python train.py --head_dim=64 --tie_embeddings=true --init_std_qkv=0.0312 --warmup_steps=369 --decay_shape="linear" --seq_len=384 --doc_mask=true --steps=9882
MLP neurons of a small language model. Each row is named by its layer, matrix (gate and up: input weights; down: output weights) and neuron, and shows model dimensions 96-223. Each number is 500 + 40 x the weight over its row's rms, rounded and kept within 0 to 999. Numbers have three digits each. A neuron's up and down rows have the sign that makes its largest values positive.
Before each neuron's rows, "fires in" lists the words (lower case) most often at its 100 highest values on Wikipedia text that the model never trained on.

fires in: "is", "was", "been"
L8.gate182:506451470582586472483482468479513485556493481528467531424592471524500570506545465470538539536478493495514427478415479521498489537475541519572496493500454541474480528439537533492491521473468532448515416482507508482515477508474449525522468557517478540512510510512491445419492571491456464536507465490488464498479399582445540469496485466542438527473551491420445505462562525447521540510544
L8.up182:533431443507487501562491464473503537423480478437517474443527458517554458473483503517525508483530509460493568484528489460550539489495575512572460457463499452526509556518533504423491462521502566487430513505475459525561437519519500477478422408422502484527491494510480492547544499486503529543448431506498487522553520493478562481436581462557508462412493532501426498471485510463498582484518
L8.down182:497517472561519520440497486495481500496486479554472513398591406596460507522493478450524438490451530525487505465447526477534475510528574562509411480533512535542483530365495514489476532576498514480421469457513502446482412437488524495451595417432510469470496433541452443499531571494488469563506492570521499485483502587486549446519499515513436524488531500533456582510478482462445511485510

fires in: "3", "was", "is"
L3.gate26:534544492547538513456428502436488443512523501419472530464493510472540466539642584447511485526541537559599563444477515495502482497479470455502487508494447511547475430501539439509524499482483422568526451529454555476494538491458514572517452538493496512468529549503472503511419437514456456556481507524503482543490484448554534531555536523495425523541451504513465572548514548459461425585519
L3.up26:562498473543482589457490454487494530485494474420495528406546430525525474513524566437494474525479572504499545443491546510513465536514545464474511548460493434546533465514554474521471469488442469426625438504446512504509534486529521520521531482472496515507496551543513469529501473538534538500462449508498526511473531477526503522524540448516490428511454409496481605537491466501525478465488
L3.down26:483395500518512517500473516528528519467465470543565496461509434530556539412401505469487514444454488481457514579532502495494549502485588497455493523452531451489507527495498535543460512510484571455579511417533502553489437469585447431510560487504542480519476504517518497488508542482512461451467484461462518475518466573522504462438521465510470532513538462477485449478523440511521582400467

fires in: "can", "may", "not", "cannot", "to"
L8.gate332:460492440585568412480511531500557466503460487502518506492479528488470514502535518483532440569519473511436488426466457510541508484517597494551531595490608584528537567459504519477526480466574536456556505444528490476434465501499500460453518477557503535492517533459474525489478511463489439460439583551518552462502546492456518482444462491573545410516494604528543525492475488447451491530474
L8.up332:458466464456477502485511454511509501585424495511492492435510493556481506540423457528483484471458555430501465435514558465570505561459459406488550587447518510453509498538512515456544508484516609447515445545480520520522575507420469501499478495481466466483444520560436500535438494543500546552548456465487543480517500545492519502507493499520511501519488478499494560485519489494484474480520
L8.down332:483564480498442501507515496513539527547526495527552440450515545518515598539489556469483436487512489534472477492481458475497445510536575532503550500547476521571562508478534507495517473486617549561548531472526433509493520508479462457489568485544555514535440540503443464550474529491453459488532579464460519493472525495423543464472451530527527488467614602458493564456426440485494564492456

fires in: "century", "2021", "kingdom", "2022", "2023", "1951"
L7.gate449:510593481476516538426478520410528481462491456457590528527441512480542530534520481459454458552485481542465425547456448487504498467544477527595464491511481562533502467540533482462473523515471500507519564528483502517475415481503424520456489555562536477472442505586459476451482488540439488516526498533471447475491509444519531477549518561430482506458485501529529425491486461505510481562515
L7.up449:555486464515546448520458543485478473447488450446541450460492510455396484540445512537519385500419470535516543459505483472593449513577449439539472531473490585464479575456455437535473527481487501528492551525524552453549544485536510554456502506517417519507516465473524517589491524608510564564526524530494494540466555521501528459583504566509464487456545542485453478489500458542481501472486
L7.down449:527515535542473513560495463524538585514494459509396451520519530483561554461510552510557551558549578427436514533493548495514454477509442522466539500524446414498536498524516443505527525532536515502459447459455511498540585488469508477563436544463504457565599551540532453489465544495546484456514480496503512559459495496481460531530537431570523439530469516476515555584528529510467566500504

fires in: "his", "their", "its"
L4.gate466:553542531501573442534525498565577485551478532552485431465501465448523527493468501520460518511521478495520536444510509485520507400537500525457437513472480521467567451590446474549508482550466515559511461580544549483511494503494465536509482478473613464537473573510503488502495498517492535552479518588515498540471496503558500496481484588499471519477541529515529435429582488474476478518461
L4.up466:579475538526494472477471504444464526524513518473570433490484510501549491507484498535517469434601458487579527485474475524516477568563576441465480475505439440525571485556511526494510574514463445489489563496482380459520454457491610552497408479465442468491517439434490531508496489503578502449502548479503462523481502507508480544554505491487512488531489485457523544499523442556458519411482
L4.down466:511536494518508528491471523489516545465510486490449560534493539509438514497537446497515458536482491577465517531448476535455560476474523504483477532487568460461496504484572530532476512503559530501492517471462538467405497532523521497480586581552502520476543511500468466535541540466419474506502496400499570476512469520473509484413473458539496487455586497490514459513523473530493449533539

fires in: "his"
L7.gate194:507486506495542479514536485537434405556445498475497520521437559586543490595575512465488458531507540528500446447493489538463475465456438504542517504507471466460497444439521489503450504563549554568450498528582495455535535467521472532464437516501514515508528475535517506526535474504510422466437448533447519548485424502510486518483477498509464528497508475523531468452527482496469477524529
L7.up194:589524516574460497510471479493490471435526601512531495583436442481436507507525578528514469525534485500522578568490523440455493533524491471436521476481492442508510494536512520463488548508497417518437521498474430490506489510500576457439507562514553443498454433481548559555433473444511491472470562502465527523457534464581472496440461507464437517541461464537502471467521550494435431532505
L7.down194:482497543534470525516459569522462552543508511488475492584503436446409546461581523476433478468524505533530497480516549454505552457519533570470405439522483469459459462479489527488509557516536479489410525512457487506435491526549530463473485476476484477490555549506423496521545538463442514464520478469496526489434536439465452492489499509490469523509564511594532475467434533498444503504492

fires in: "2", "3", "1"
L3.gate486:445458487485483419499488455502545457569493432520519494510500505506509545450510530447429543411472487598542575443460498473544502531531480495489446535509531519437483506505559460512563558480477462532498545529438475572482539480498454529455495507506453547532542501432496467452539478474543580521501454520448477514537462432500447586530469547527466463474500452430553522549519484514453528493516
L3.up486:527554498500536543473425513559518476442467498507462507528500455446458489503522507495558585485475509471457491433387576528508534499536528485530474518492491423512556432506496443470474416440503460524443497544539445437548498459539521556467625445509495459416547520509505518443429522533557498517493515474514481521459524495474521508486520448505476478529514571514498524460504507579550526486477
L3.down486:471481452474489438499521407525524533581496502480574506462524531536534587501534440453418512454436520593562551496514547493503517462587464515496472517490509517499495564486498507559597546507513522484593521484466580564505510473526491459490445528487471551597454465522516521488519452466505506484525492520483527535553495487484504491460509453467532510501431458475498509487482557432453455486504

fires in: "of", "to", "with", "from"
L4.gate288:489472500488501451484588491493499491464539517469542435565513439505507432491493473565556521499522485531491531536534533498511503482500526562473521529483559541440480559517402539539510484444548529532487515490485478529487495525440485499565490468539456538550511547557519555516465506486480513467518450482523516485508473444479479564467582455499528481423443568490387435438470484478474558483515
L4.up288:430447520481530563529570563537462518506485524497483444557534521518502512441488416555482505476482501519437548438580545451529593443465541502475478514502543516476548492396478538498542466481523512466477492487487497507482569530523471415559547446483564556474508511510565398464531509531484536493526488438428512448472509521532477507503486425525482535456540451532451530473528468442461474434512
L4.down288:507498516503442491458550536529430467427524488547505602526528473584534529491450536494492485600523514569508521504475433526457538478510423580546477510550462429488550494607480470459543537507467518502473472452481408465537489561434526452509519479504457502499503525444546540465515513503514598524482502535511488493579524560474472481472507487554457476498523486595529506522500471497422468514486

fires in: "not", "would", "t", "will", "may", "cannot"
L7.gate148:471496497467555492507434480536427469605496486474531528501556577511516480510591519439493483455474527536452455442471476514531480443456526560587571490522477502494481459472460522530465476508599529510553470436539530529498521496411443499490556504539549486512468506519417434440465526471499462479509500512528572493531455535482465495472445509522502558490503501479512467435541507505542523531521
L7.up148:513431459482553434471520430527470546545488568519528528467501525535486511450526452495540478495472527512448397523408540481513459478555508475480556581523508491506533570489500555517436471516550478480539480513519532515451429459473510482493476512575510525467561518498501442544521552528480413534499483495423475455588536529508561463470521498472557502420519528488432545438548475519490504445518
L7.down148:474539521494538393468562466532400521520521542639534491458473502431486520543514527530606490495492523489459438551446559451545420473521494482456523552517548504534527569508557496536433479553504533458531475559511523525453547500478473431497499532574473481501505539513474472551445523510513437507491494476479481464490537460451585473511515477555474451508488557481459526464503505529552515537500

fires in: "as", "where"
L6.gate63:488575518577565558575520542530468464479507478430536563507495533470444472518511534525518509548537495489468444501504499430481447475538538561574506443538513526494486490509486471496512498502562551555540492508510501523476574429521451520469479481471495480536505483524435501594543495482510507456449500513507482578513467508466522486539504485504454549510462507551464497553511586507460551490473
L6.up63:521496531503469523555567510536508516437499498452526490474562534493470473488482509553529491580508458466476471510386479448526465481536522437566510539473447544488450521467437423518486446466429531521565436565511455484494467424582502501465504489459508452525549560538510506537587476502516500496508454472464515530529471450492519466507464542461536531459495490450484504498479495456455575509459
L6.down63:523498500446530488501549443517466490472470372546498506488526515464498516467429457476488453522498398468540454503486523503449552492499484420558486547491478525455404497457504502531531470486445538467446531542446480502447452438545522498455477468477442437507506456504482538523602527472449491516578523485398554460531541487506453526476480508456547543510508489467515552531487433538509498518493

fires in: "other", "american", "british", "private", "bbc", "eastern"
L6.gate244:498514509447598402531434504491529497470502507451607518432419602484461506494528469545478515543540545489470538513517456556485490487490518551543525417535469503407466458432489487473470529536505503540528566492503474477486537488524470452496428514551571518485542439467456475472479473468490531527481510582520495559484536497489475525542430504462448483480497455519512477433460542500499519501538
L6.up244:536587496565541467576480491443472478528568488473506438466509535538547503459490488527449504471545508516494493522425501432465519470540421426544439430589449543487463514458524430499486506497447519533481544462472520443479525500568470407498487538495595468443474502464447528540525455497513482531493524512523474505515509465547465489557463520470433532487472443470594550529440487547426510519464
L6.down244:528542441519469482542500625489469497533544508493501435499519524498547550461464535515489512488540501497494455468481476454538577514523494520576518463590463516543515494515512586454531426487581494401514524530450530472440481475510507511538497493419458550437513494507547563518534499474525477521535559502505506474499464496474508563498528510464459489485535499518573516572522492551504519491515

fires in: "with", "and", "to"
L8.gate412:522474509517475467538486595523428492475510491500476454500529489499524492436503442560587521499523487562436479475427478540571507534460521628531476474451544508421491467535544518448485556575498531463527458451505504512464518555546491459481474550548509468488516565462488525365497560470432539517448510493503420520484454463508474609532530470590500514495484471438493431488466551528516516560485
L8.up412:493447564536491454474565536504499484445478588543449494479468475533515453467485429553487498540598462532474509545514535566490500513507477540491446544532483527480544481598521539529484491495509465460546466522537537518461516534442488473559488485488494552518491567481574490442407537519505461428487556465513573562527454376503451555503476455399535536438432427456547482545485463481526471533489
L8.down412:464538520524473566470509531544528506448486553496545502437493456568542481512501510442519539544530445485527455518483500470465567459511480424454462513583564502596523499530506536474519545445479498417505482505528467495523510546436456535567492475433439518574547499539528546513500474519554449465476469589486392505456479519582470485464502474509446515462497461563489521514445560485528579506545

fires in: "second", "first", "third", "that", "each", "one"
L6.gate520:491590512520587510489546429516532563538485437539508525453495429412472516515535515482522484518593506571532516539485505465540434493473473466571465447543481488487503458519559450513518491530597458500522416525495504481511481513446476535517417541472465439492492487470453460505462565521522501524486441529473580575543469492545497564503567439462466538514513467454593515504541500508444522554502
L6.up520:513591457505450555508481466499537487491524479429458529491490548478534483553464497511563547474441469501464497547585514542506499494493545467504519487495486508462436450495554580492565499502548555479519470499495539485557591486465496537479454531570640459494476484519426478539457465430518541476505500523524484512447562498555507525537442482542451535485582460451491449596551467540500553482455
L6.down520:493511443482522485564502491540490472549466549448538462509479487474495416487512477527493490545448561517518510492418526497511421479471463507492413572526481494551434510490558577461477545422473449426474452503518527507487500529471585512573493516455510566560550491508479487459468523492526470506465434534487533492470521485477549466471501479512483508512371475536505516428484500470477493542520

fires in: "to", "t", "i", "cannot", "may"
L3.gate35:479485507483494466444590543536478519567513449564523507524419489518522518446497509515528511489491468462523484499479442463551487518558581500471560601446531509550531483482401474535486524445466509445514513526441502494511479482495481446438516468524504568514484489504480496498443541475491500529489451436485515471594480530536501534479493438532479511448497526479480460368521557463504578545554
L3.up35:501485507578511522534472489566481448581447456438507568427498469422508544537572535479528529476546504534413493474466551512493540409437543576558475457486479477507555545474506438495475468494528494536523503519488542493460489434491517473537590403474465493480526456524428524456454504486540468510494532480562539583418480530490561511490502469473493515469485486537499485436438517510604509542453
L3.down35:465504489487520455431554477446455507485513497566484480529429509558508508457424473514492456488537524503557410514473440494623489566552555546526588532513598530549488460500431493534528475533527478441487497494442529451460531482455441426483464523504527519489460552442489454567444543529477498479455484501517409482575503551551456495521496484518536468462481567472495507437535487435535561480545

fires in: "born", "0", "1", "not", "supplies"
L4.gate481:547532521495493512490410502520510394569478417460450448486525552533453486522508556560540515476491494412568493497453375468529506486492492513537555521502464517443479450537527441486508504584567558495457479486556480482485533540479510429456443483483497567500460492509438454443524506493423513523461556514503483505469575552503489495465468491463474505616542556503434515541524431509512469476494
L4.up481:498528529503461498422431488513549523543499493539480461555569464497449521460454506536477542587509508490450489456528481451473519511519522470547495551459542497476521543487488503498457513489528522466502474551509476480517574491560448546516476408512473520490533587531524560496553566514562439579449488558598453504500490428443543443528500481543444462468508562457522462485502499436474482482541
L4.down481:521487572459530501514495451519454565465511481554546519502458488520445441531507538478571452538518506555526430518479464519536439511519437508473515523496495489465490507458434497512469484536465483502443479486559510583463446401554511437499487527531476483484499535551519522528481552569503542603486492476428502551541505433502507495575558521487539518490500477556492465495475510544510550513451

fires in: "2", "4", "3", "1"
L7.gate231:510509459542488556580494499482535495560556534491490483417433531516489498439516503482466517482473576485482476479507421471519420525469516462489494558510545488485451565506517518555466481404505502560495541421435559577507511487482551478468599593506491459538489548446513522523515465469533500536525529504510535491523466472519541578499488510458585454554536534480565431441509517558517461540486
L7.up231:481468497562380518535519473459497470478541473502541437464459471454553488495558479544474532453556496460522541524458507456461526534518553520549473554499497487510554503506554484489392471511519534500536498501528566484553449547460565501458609450425477475499519512486529494441547549507468483510624574458479505505566477486505481472525533452525517542493493540485468499500475518475568599521501
L7.down231:546507521422552451436465482517506551473399498474528517575546488523466527541532559560533496472502477496465477485510488559470484531494514512462555418518540494533475477521476516499533554499460482455489494553500455437492542412565486532561398536477467535453515452526457489476456455439535457454463469508531456484491488445468473486472503496493507499471457485455505505505494501505477498490526

fires in: "1", "2", "4", "finals", "9"
L3.gate269:458542550482532509473467512531480544528520580492464503493481516480485495523603554466535485504489505539500508519429484483513488503495479481506526574426423432508486440486583506491525515584481557470457515566641489468442561545563444530477542451462528537447472559542518471446529593516494505481595528518471506502411478472426486529531534484552491506488475451513500510459495519449529461526562
L3.up269:454484529474571501475502538519452517475441505561437511508428519548546573503485523480531468541495554557398496531463503476500448505453470505472533514515449498480524474475498467529531484552508571484456460495588499536499478484489512490510519523489505420555466529415566399479488508513479470551552451487424466478495482554506490459464481554474436507447490494482486551510492520454513466480520
L3.down269:560416471496375486488518488451524457499525448443582506536565496494492559477446474538427545487489496458535483537602467546505544517527479485535465479483589531472593563460469487481491537498505413551560481476406495501568491485527565467478419528503445476502494474498471522565511471493534484437446466541566504496502527524532542463527480495469499502544564473496500464464480477498515582430512

fires in: "1", "11", "19", "3", "5", "8"
L3.gate639:507488537541479536456497470491583564437472575485436498511486497440511541489456483512491493501505545534494553627505445528512567539482491521468526603511513441452455461473464577531552477463488513531556545515498537533459473557513496506497502537503526531510523537447578427462579574445608463441483610527514519544425527548509468635529486392474477490468487507421484527521494559528550487525477
L3.up639:564523432473484521505506468544475467462535452501500576546522504533462508508507529501486568451523491542558503503458463519472483561442518456497470532577493514471444532467487544514540495490532463502506521532484555579490553459494472451512581599489511524378492471458478444440484430461556489469473496457513499522487516552493415496524490451503514496480417542421498564513529554511555502454474
L3.down639:496491504489410568532492585453540536524461522483547493458511512433461554539536502515466450510437543503484508518513502472541541427583436475494561546423501526535463436514484541544499498497504525478516484470469527410506455573532560500511440429520473520613467558523535545500548541519510567518515554563495538502508449468482543483487489540489456519501519477530514413472492495498486464566513

fires in: "some", "other", "all", "most", "many", "both"
L8.gate168:487511438443438445533493531568467557491488522586535462530556475495450560482494476574518568535529528543456522491514451504491532564509452516505458506565535387450454507461472516450471522514483532481468570514467513537530511498525432491434490460510532455512442516448503523511490454431512410514495448450525414468500520496497446552502502494446477503464589474530451508527507544511510537521554
L8.up168:576549493512468516519507539489460510549470535530517501610532521408524566486446523583503496440518451519497487531562504515448550523481467482484498564452474530572499406482496499428517495578560556527486505501523556486559483466550468488487507468560470478548512459442552486432526541492525555471466512457540487588583449538536541537501522472562463600558533388467462545551518537472439426526513
L8.down168:448444480449465421513499515577471528483552501535553471486498425539512494478440485469537519535524495526469538475520506470529493528514553510518504529528580512486478539483513543461454535447515417548445560501525411499542469519512518512502496494521532538458487504491556470496452502450528459562536514562447533453495521478572459528506443537438473382508468537564470514535491525505503499523479

fires in: "from", "between", "to", "until", "in", "inland"
L7.gate514:508558507457484514472506460508504497518511533488495481559540479445546459571506400514497499491510527498526585455544509539436509588518582513555517535490497523436487492503465461521499504441542582540501472548502516512544442493462497475500534491510538471478460488534540513483514535451498521498509478505564547439540520513547521482532506596500434545460547451474470466520466533568463594474556
L7.up514:516451545557504466495498452482530506429463470500524454481486505504497495534474537492556508472506482536501485560493479464444612491482483563484532561465554527545533510479464534480443508537572508551535494562475558534566562503568479393465546520470475497546549547449480476516469446507467449564513551472548558520481513464468530481498531494532527506465501493519379458400567505430566556493507
L7.down514:454507501463515562437467421495496452543531541513507534550505451426471492536583425486443498512447614496538586410511541528474459539535457457474458552467468483462485532512532400576483478531507477518459491524500434464574506491446473521486450456458510545467478594505547459445468502481516483465511384530524502471437491550504481433407506474480493445477551490525486490526530456498519501508455

fires in: "member", "new", "third", "two", "second"
L7.gate191:536517548478562544519563461518404465514537533514526447584489522476468502493537488523545514532529528489461529482514530471510467468540487541531487496556524502512459433560447515509540581580539500532442468503483555572461528463449523593573469504566544489533560490453474459468502520434433529509467585489501504486496506473578488488518518483527448552477441478521498554522495481464528505488524
L7.up191:485430511500495544482499539496457511489485458538545513478539430468502474537547545491511478507493481508542518486568527575531561529522459522448475474544501511566538564542590534507572485533423469486515489535442513486512526440453520513554437487496512544424417421445496479521457553531539536480553457480479487516458480499498515475550498431574552465486480577537535423488506518491419549563491
L7.down191:444551456539555414500514494494544539462461466460497485479576490485574466589568508512506476472486544533437468564533455542485544482427453458470417446462513466498448493531509540569495499426464563482447480493487506436475578605511540536458528442492501498535513508575519511563479468542503526483542462497566494490532560498531572452412439525505500536534518428460527470501505493482471505480456

fires in: "as"
L3.gate207:486431567469499584523520422474530531555522480514578491563491513435535556438572496556513429563528421421528526484585480476432473533582434567513477522551458512494464492525487441536465430525508499489593521561449451503602508506496442512422493535463471567488527540464512549473498546493503479530519516503513515473495438511502516466509511481422483441589464547500546488572534476448541426541487
L3.up207:457459583535483457484541540505519528467475550484574499460504517504467552469567459532511521493484432472466495487568430552485493569506519441417505550461479504449477520516487527519520518502440508541525532468429487476487481530484509417475492578501525552522476472466599521483588470523519515522528509480546469499522500461468528518493414546446488485510565526480500469465457435424478421483484
L3.down207:541544430533519410490519516532470435492456509517430474494509548545455502590376528452493563505498512496487447496463465568544508453446565443549453544512548513473480539489566526461524574485493487548458490482532551462444477433518545525560528428521497461524511492546478475554527525481456460561476479486506491533496518551563466470473505476588533513445539456496475514471499584500451551470469

fires in: "one", "each", "this", "any", "every"
L7.gate307:513565446462536499534512493552531483593504493506545569554495562494500474462567515504469473503470564487476419443495529562498457482476469472592545531521520507443522512511538520546450481521496648506507442513538553421488521471400489542470507518579524548532472523479460535502452541510477530484536472516485434554527566596549518464483552557490523559449516451527496552500493487480483450472561
L7.up307:536486517444477519517527501549568431459471477438446467497430519448451455533505503513481492513544449489544495492538518524476440575520530447548519498492459429477503446536498553470487473485433476503472390517531543451562576569421622533476440520518528508566469489556504454503447497485518567521496542551488426565450529513498484479440460531567482497501547457500517542480490461430538514416531
L7.down307:526469479527471528514479475565473476497491524437464507515543464465470453514488498521449508464575496449458524514527473461422547501541498485480495486510491437467506484535471520463521467459515495568461444487554452486553485440538519504566504478528555510505481469515516502573534464531510461461518548523509508579416515490480478537486441473499440445535544436530510520447497502507582535516548

fires in: "to", "4", "help", "a", "5", "and"
L7.gate495:465508506490504435537461494547453472496517479515455499508529420501431441491508460567420496474545504474449456535477480515510495486415466513515528478540482493532515516473529492527510492550498553490495389421529483498533427564512509413501458452467557568548467578506422525433441563507487502499422579553539490542563523495478481421462462457554516524507487508488509542473536439473428504588514
L7.up495:481482536550535479483473498484426545483498533504529516509498532537513528556496500567528452524583573417451475556565467477471486544480538505454481540464474484478485529591509478508464426509585531574410437542510503506545471464488488477543575468554501457522458527488558457491469453550563419524457534483487514570476455536495605421487468523489467478487428483498442547466457535548507557480444
L7.down495:506548540459564410526466551486478514506464514520507499551526505498401425540467546460596496564520530533519437485468530421517491439534458500447496512544485552484538511483562462491506479510545500475496425480509443519482580513560526372510497519515466493580564475503554569503457512519572443542532508482519441502526558462512529475437517578459372572485432565489527451509515515466514528482562

fires in: "of", "some", "all", "many"
L8.gate312:474459483557484512493534513533488572502471539534513491546526391481552547503433443519540525484491568433469475482500493541457494522449549503575446459562487512398537450509437574504541511511502530478544502501509540479517525485508488609580495517488549458487496470518493555532434477419491484424470527468511466518515525404587537516483404462532423548489524418504493522488520505526430486496481
L8.up312:529477458470524495492505469495482482465556474544398553526511521526447544495480485530535475514473482521482511460531496425518439525589544475436504527534536520587498484488506497510480547474466456505518525463476529522454453469503534506510477490524413490522537520475569510513486476565516445495543470518411468467471484489528516491560526539493500467559421433492467412538483550441490444532504
L8.down312:529518446553472444571543493547445524513526530497544444487556497469585536475416469508504523461513561539478495506514429553470542489471550568566443487495469515441496504486463531481500522521501480534430458538594495502464554543523440486579504514542565507483438502469482516482497497397509516428474537540520513503583529486539521561535467474516460563511613466571533577486562413576503517537536

fires in: "its", "s", "their", "his"
L3.gate406:532495481507518452489487500523454405533502570418473490544519434523538467572483445525497456480533420548507499479445434501496453364487482495474555484435511504497435459546484487518478453532496521537504577561469523437528553485548513517542472500489528485482473431524497499484473485464488479501481484511553521476539466563501524541521510528493452550515485585473575441426489531470465487566547
L3.up406:467431501476518476437572490495475488574490535539470436523442434542477494527490427462458461464561429558543459497472491513521508439519507492431522481493417499502457449542512484529536439495495497458461509579428534495485583525555514558549480435459582463530487474512510499488533541469486476433538473455451545464503475519526499498474547486562483483523494554574610458442481528440493462468525
L3.down406:538505563486516538492528522497495571533485531509466444508518562503425585515531513461420407520549484505544511459504571503474521566526536550480484561564457492488538507504481459484529507473480456451398450512512487509523496527516539535481509431465556512507482579525495538527543464500454501479531550454443476512437455452549502519506526512505496462482518428557514499461530530489463495402515

fires in: "was", "were", "began", "is"
L6.gate624:508468508503485475511433461554460494508505513490502478495499451430476488465597454500533515516483485569461548482491518488484499533483488505552481534459518535520574559508482488448505444536490501477446465486497543515491503459476448514537464441479487469570443473562528452526535468549509522591426481457528415462440462514517514478536460407499462508530499530508553478480468514477545481501587
L6.up624:489449495526457485500494485491562491513481553510452408592541468536533490508475498523475537451522559503543459494506528540499512511429494508423458466479460524553523528608488490528516479515513507510462521573519504415478508513566485574577440521502554486497527561478496520504455487547493449528520531453521485476547540451500428555498537470489447519474425464482459472546522478437486510410574
L6.down624:464499506528469471579544465516451524554440462510549508402484473475496534508536509509521477534494470512484568464554482536391489556506459468536532517551493452492461482511514572471500546454449531473501411433559522567498535460478464432434540418448423580497460462536498450480544558475514537503571504505479516481486487519511518434495500533489601479523571565543501517401480491559461495531483

fires in: "to", "can", "would"
L7.gate553:526556430525478446425471549537459526559489527536531524540465493567501528459549536528582499464440551523501429473438521474558492499513517538464547547490619538540540493490517494526498464581584565479519478493547490518404517391454449427542484546536525497490517545493411438503432568523509442516462446530545523521495525545466532456512454464520519490513537580514509540456528517527446570592459
L7.up553:503546524497475427497522538506465518592551500508568489503516522450457509501520521521499549534476504476382462424546437541511543438492487526513521502489475477512477508439588492498472474518531503460559445463429474487495502530428457474489495496538474469476488493456471494511360542480515494479527482488533562514573505509491456501538471506597418519497547559426517483539577508556539510525516
L7.down553:484543471452505354434568453463434494509507507561533476522466534483474523498456564521583515558519537467475435492472537521585497541536563549447536559489512592525542513507519510491515460557557524437542559450524538533445526513468451426476509537578540490476433545447459437516411600524508522467500433481543512498546536524537526445474481506551545478476508543485477546469491457530504541531503

fires in: "5", "6", "8", "12", "0", "4"
L3.gate119:549533514533561432508528467551432523587482470449493547466517445475496484575491522495457418456541520537593496485448503469468502435534470513497495542483427521446493496551532525497435486558515486539481464484526523479456488503509487551509537557560504556499492556461471485475413571466482488457451530487503457510494506513560497460517519462522439500509465503560524442520531485532433416515456
L3.up119:483431552474568467463531460550467463587436476496485475489476469491445475499516454458441454417517518602485529460525522491525517457536483559455441535463445500509466460484545469533505539552445478481462485481485507479452495434545461462493484465509498611512546571461526473501451491523482448507466596471472456468503506478603476518514442530547460471498435551492519476480470449524509456485487
L3.down119:468402527476425486548488545500490471499564456513541473469462549520434453417530536541519589473508467517422602507524483533594533553456493535487512451532522519566482532461558490505544480492448513489486522529463488517498453485552488464473482460484497512542538445504483480468548440552531532554535516503478480449514502504494480520468430522449531533470465578455455504452455493457596522504557

fires in: "6", "5", "12", "14", "13", "7"
L4.gate240:475571539565493456532571496517516497545470482571482449533585450462511544543439537480490490496415539487553578501509478546539494512500441512495403539447539501466557428533527540502474437464538551510459429485470539506509497525452552535512467526494576522490509518459516500495430514462515499455526542457496556507473432513530535485478477437551521473486502495485477495417577540493437507540477
L4.up240:527538486547493544515475540593561448502500528543492465488471471487468524471407498530480582521478487476459461529503456505489490532448413421477489534434510504428540508441534517515595456523518554514506470525503551499512517526498482581486472539575523438496535577475464515442506566511471463433507507536540481487494526449496502566418470497456553442511563509512559456450552522571567511548527
L4.down240:515454437472489485553497481458558536510506460514518459475475444503431469481522570527452527522477528448548518495594569497568479545550559495527478532448491484583490498455513476483490483536497536508457546475503428527541461451476515519468457447502437556540506481540518533511551417442503516516476465571469482579443510499505465483512507477489520515559492478455428511415501507436503545491390

fires in: "with", "for", "in", "without"
L4.gate507:576580502584528414589475542512451463513460557480501524522544481463467490542528589481528456476553463486492478523533429590477489472469445468498437578492495569465420495490457532519486482542464582508503539474499494519496491499509404478460435588600504495518470521451481473475531564474444491482437517439471557537518528453460463455527547443539542497511515487489506509492500543529498466497540
L4.up507:475454554457459522483568477507518516496508485481575503527478468563500562461530528456454430487495445486540513444476463516536457528445521454461466443525501480464541551525448503499550487505545571464557455531472548542464473518506487376548474523493491479460449522550487464502440480455424464485497556494560471474446515465452512510571472482599573517463508467530554503554435456509537497538451
L4.down507:464529489522510530458531487509536533532454496485443449457564404466539519511443498509483494521586471479477474498451523504482444508528490507485466535488432504486492461598543490505503453402526463476490475556516554497496525468503522471566496583411514531482496564464540525497524522525509525530431463572519389472366435488473529529484512505502487467526515457508482457498441519461467508508462

fires in: "1", "m", "0", "a", "c"
L7.gate314:576508534523499509552505413508493498543417411485471533579519484490523550481481469559463463543533463523461424505558501532532492432557537510531549468498490498424536605480529496555518501537516624480516483467547557522454487481451522515521514474482512482483549559526445469492466549469459546506505518526496550484499467484538471469538447612579488534520441502456537510587565457489488484470453
L7.up314:511450514567480496509502528493446517489535463557479540526488498523457517488518575508488484478438529536471565465539561542524500481428415553455512485388480496549536439469553478561491484604529488455494501490484487444497513528444488592465492553464482542479505516538533519505510504575436518482514527534516508513557495486475425538464508510514490416527551550498530497444564544444460525508509
L7.down314:496489459529557483530433465536440530498523529466400518439505493526456538486514492435500459550477478607470457518482516565484518435507443578540511537440413494508539512470585476496411430562510541582433471525524515530453433429461458454531504476497509576463474550508526470556496497563481457505474544568491526625481483532492502512481502534429511513559492510559540497473564496483507496426496